python train.py --head_dim=64 --positions="rope" --rope_base=10000.0 --qk_norm=false --init_std_qkv=0.0248 --train_tokens=889600000 --dataset="wikipedia_en"
MLP neurons of a small language model. Each row is named by its layer, matrix (down: output weights) and neuron, and shows model dimensions 0-191. Each number is 500 + 25 x the weight over its row's rms, rounded and kept within 0 to 999. Numbers have three digits each. A neuron's up and down rows have the sign that makes its largest values positive.
After each neuron's rows, "raises" lists the tokens whose logits its output raises most directly, leaving later layers aside.

L4.down545:482484497518507480498494511491547518513514554489493491472454468518477466530504464459473448478516528522481507497524538515496475476496523501557501490488508493510534510511547456532482495483509553517503522494467510537459491520526485567493511507496511453517525518496493499512504520523511601456492507488519439516547519480550487547432509457476468467478489448514487509524547472488514491550463483528517534465499467497489512480491513509504439506492501533545484486482517505478523510498504485499463532487518492488533524493550500475545471474509518549507496472476499528485521485526510509472
raises: "e", "ial", "ier", "ham", "i"

L4.down720:501535533543506535472487470536507481468479461520462510463518508565543520520549504487494475477533496519474507484511490505498568495450521528478496546548493503531508471507540533498470518514463504496512505459560538449515544543492459486503533502469494553545558472515515552529497513496484519505523483507498478514514504479505525496429522527481506524591474503482483526558465464504495515509492478466483511499526464509496500488541515507500498493448476537532448507502543496524476499469514507554524508515518521480542488516513498472524519475478508503479522477584515490535481531453501492507
raises: "ons", "ping", "od", "on", "wer"

L7.down240:469514559527510471524554498486493525511503462526499517468543517469493474514484514479476461529493527518505492484546501463505493491451481498535538549503541505506475509476473512452497504524522526460494481458486500494475485504517502523541500463527483454505511494500480478479522527480453501486502456510511534486496521507479542538505530525487529508466495527479523460529507520488511504464481535476460476486518502490524464549517500481483516501490484523486470471482499489493484473538480517461524543527516506500502481488533489491493495499469517474489471523473490528492465538495536496514
raises: "ological", "ology", "ologist", "ist", " direction"

L7.down825:483477546507543488523551528508491495519519526502429494509527461445474488517501486512473545522498542510509533507502522518529511489511487501497486523521492523493514517498484524519518536450505408443484540490538537478519511479491485503493522510496517512525490499506500466528527480504521484423509548491449460492475500504516466558485483465511510460484490528509516515442520469481586503479517521517482472509490517483509496503524531505535499513464479482546496498527485464457467513488482499523517546511528548478511494493492487494473460511455522516475488492544508486489465538506498503454
raises: " 02", " 07", " 09", " 04", " 08"

L7.down641:484518563514532494512481502533499502530459520490491463537463519527511473468511470519518472502517529516485516510493470485471529490480493514526489510491499493530489487504466515485470482541483484518440508481524440525503528504533534476485482549490508510493507480502508534512516496522523513505471448508462491502508516513501492509502501494541493498507456524497514453550502485491506485513506499501458528488522495494518491456458498521502459504483488540492491527477454443524502491540494534492502534500506464517459524513509545514498527524493566547513465499538489508511507502543464481493
raises: "um", "ulation", "ari", "a", "osus"

L4.down60:496536462498474536483526507464454530484509548490526519504504515472483494492508527473522489493536480495478506519482497461467500518540484496491521511506495474499520509492479528474501524497513479484472488521505516491467498467502499479545506492439440552503492546551504477515528495525513498463472530507484492513547538438511511537483503526530540494505500515469538475462518506483532515506462516494498489477579514482518501505541531501482438499514496486481459487521474502518509494531493538525540498450486490524494507521488486497516507483515482500460468520485482534481542528544528495490
raises: " carry", " teach", " write", " survive", "ill"

L7.down828:495468462493485495471523539492523489462492529528480529504516514524515492483527514521465504471498500466489495424528497484529487528466495471541472508478524505483553474480505496465488494528480468493514487521481518491510474500484486473564481517486473477502480512444524516555462540531533525531520499510494531487509558484485494489480494505547480515476551478503528477514494502494549478494509486478514501467476492495550519505490516500504507502526499503488474514495541486500509531430503449498493518502529483524467524529460512503525468497491497469478548485488487505481491511497498470501
raises: " being", " having", "sol", "dom", " producing"

L3.down389:466525494522513518524487475497467505502495501521519413505525506476523550510474483454527504550533470493504535508509533475507556502476478500482493520510516468495487467549479507497506501455523511477486528512461500489480497510496506523488510510505504492495495520484481504500569487523500495492488467482498470514518493493510540488492499531491519507534507470547522505491425462514492520485527487458492502504467469535479492512508492470538514522491525564506495445508472475496507471528451449500513515505541493518498475462476512480512513507495504494497499501527528494476485466513440525515
raises: "tica", "mouth", "go", "mo", "ª"

L7.down224:492462476518493483481476471502479499508460495509502491514486499510519489492423554509485479485497443533498479496512482522503498530486503506487475489488496519517474514496489517475476533506501501504530516502515450487522463526466526496473495510484474519527483471490507511508480515494549542502477507493520507493503498478478507503466517528474484533500471489547497520472530587469488450475495502478513474490490522473504499496502495500516513488486531535491530487448503531528514546467521504513474445494510476524524517505499543525502438523465501500474529514490491463526527499465503496486
raises: " time", " Time", "hem", "time", "inus"

L7.down293:470496497505493513454555484484521492460475500511447488520504461557474524498557509504489450481523500520504548518533486500481494520496506506488533509465485511490499471535517468502497495494467445492466490495503501498529532527498497512480509491531544497474530476513504471506459520485494472505482531526491527514505508524499496533545512447498545524558498512470510474492527477507503515507481461531499483476521498517503523480528488519469441493458503503494541482508475491494495493477497494500532516500497523499499441481496535505528533533521470514532481463479485515478469521470519511467
raises: " enough", " towards", " about", " across", " around"

L7.down544:495546496539516513482513478497495525546498503551490429503517505495528468510522499517522455488516518520477510524466494494518533500502517528460490487453498504461520450480470538502518457537459470521500552500480531508485549481493502484497488511516489495486517475466482531547457502511490492493507541478510524497494465480534505499528505527529494487491489459510524514445538482497514501520485479494493515503471509483480474483487509531521455487482488543478468528492476504426511513479505513506505506482486464494477506549524483499494535492484509472521547516503477468555515533531508430437
raises: "icular", "abili", "able", "a", "ez"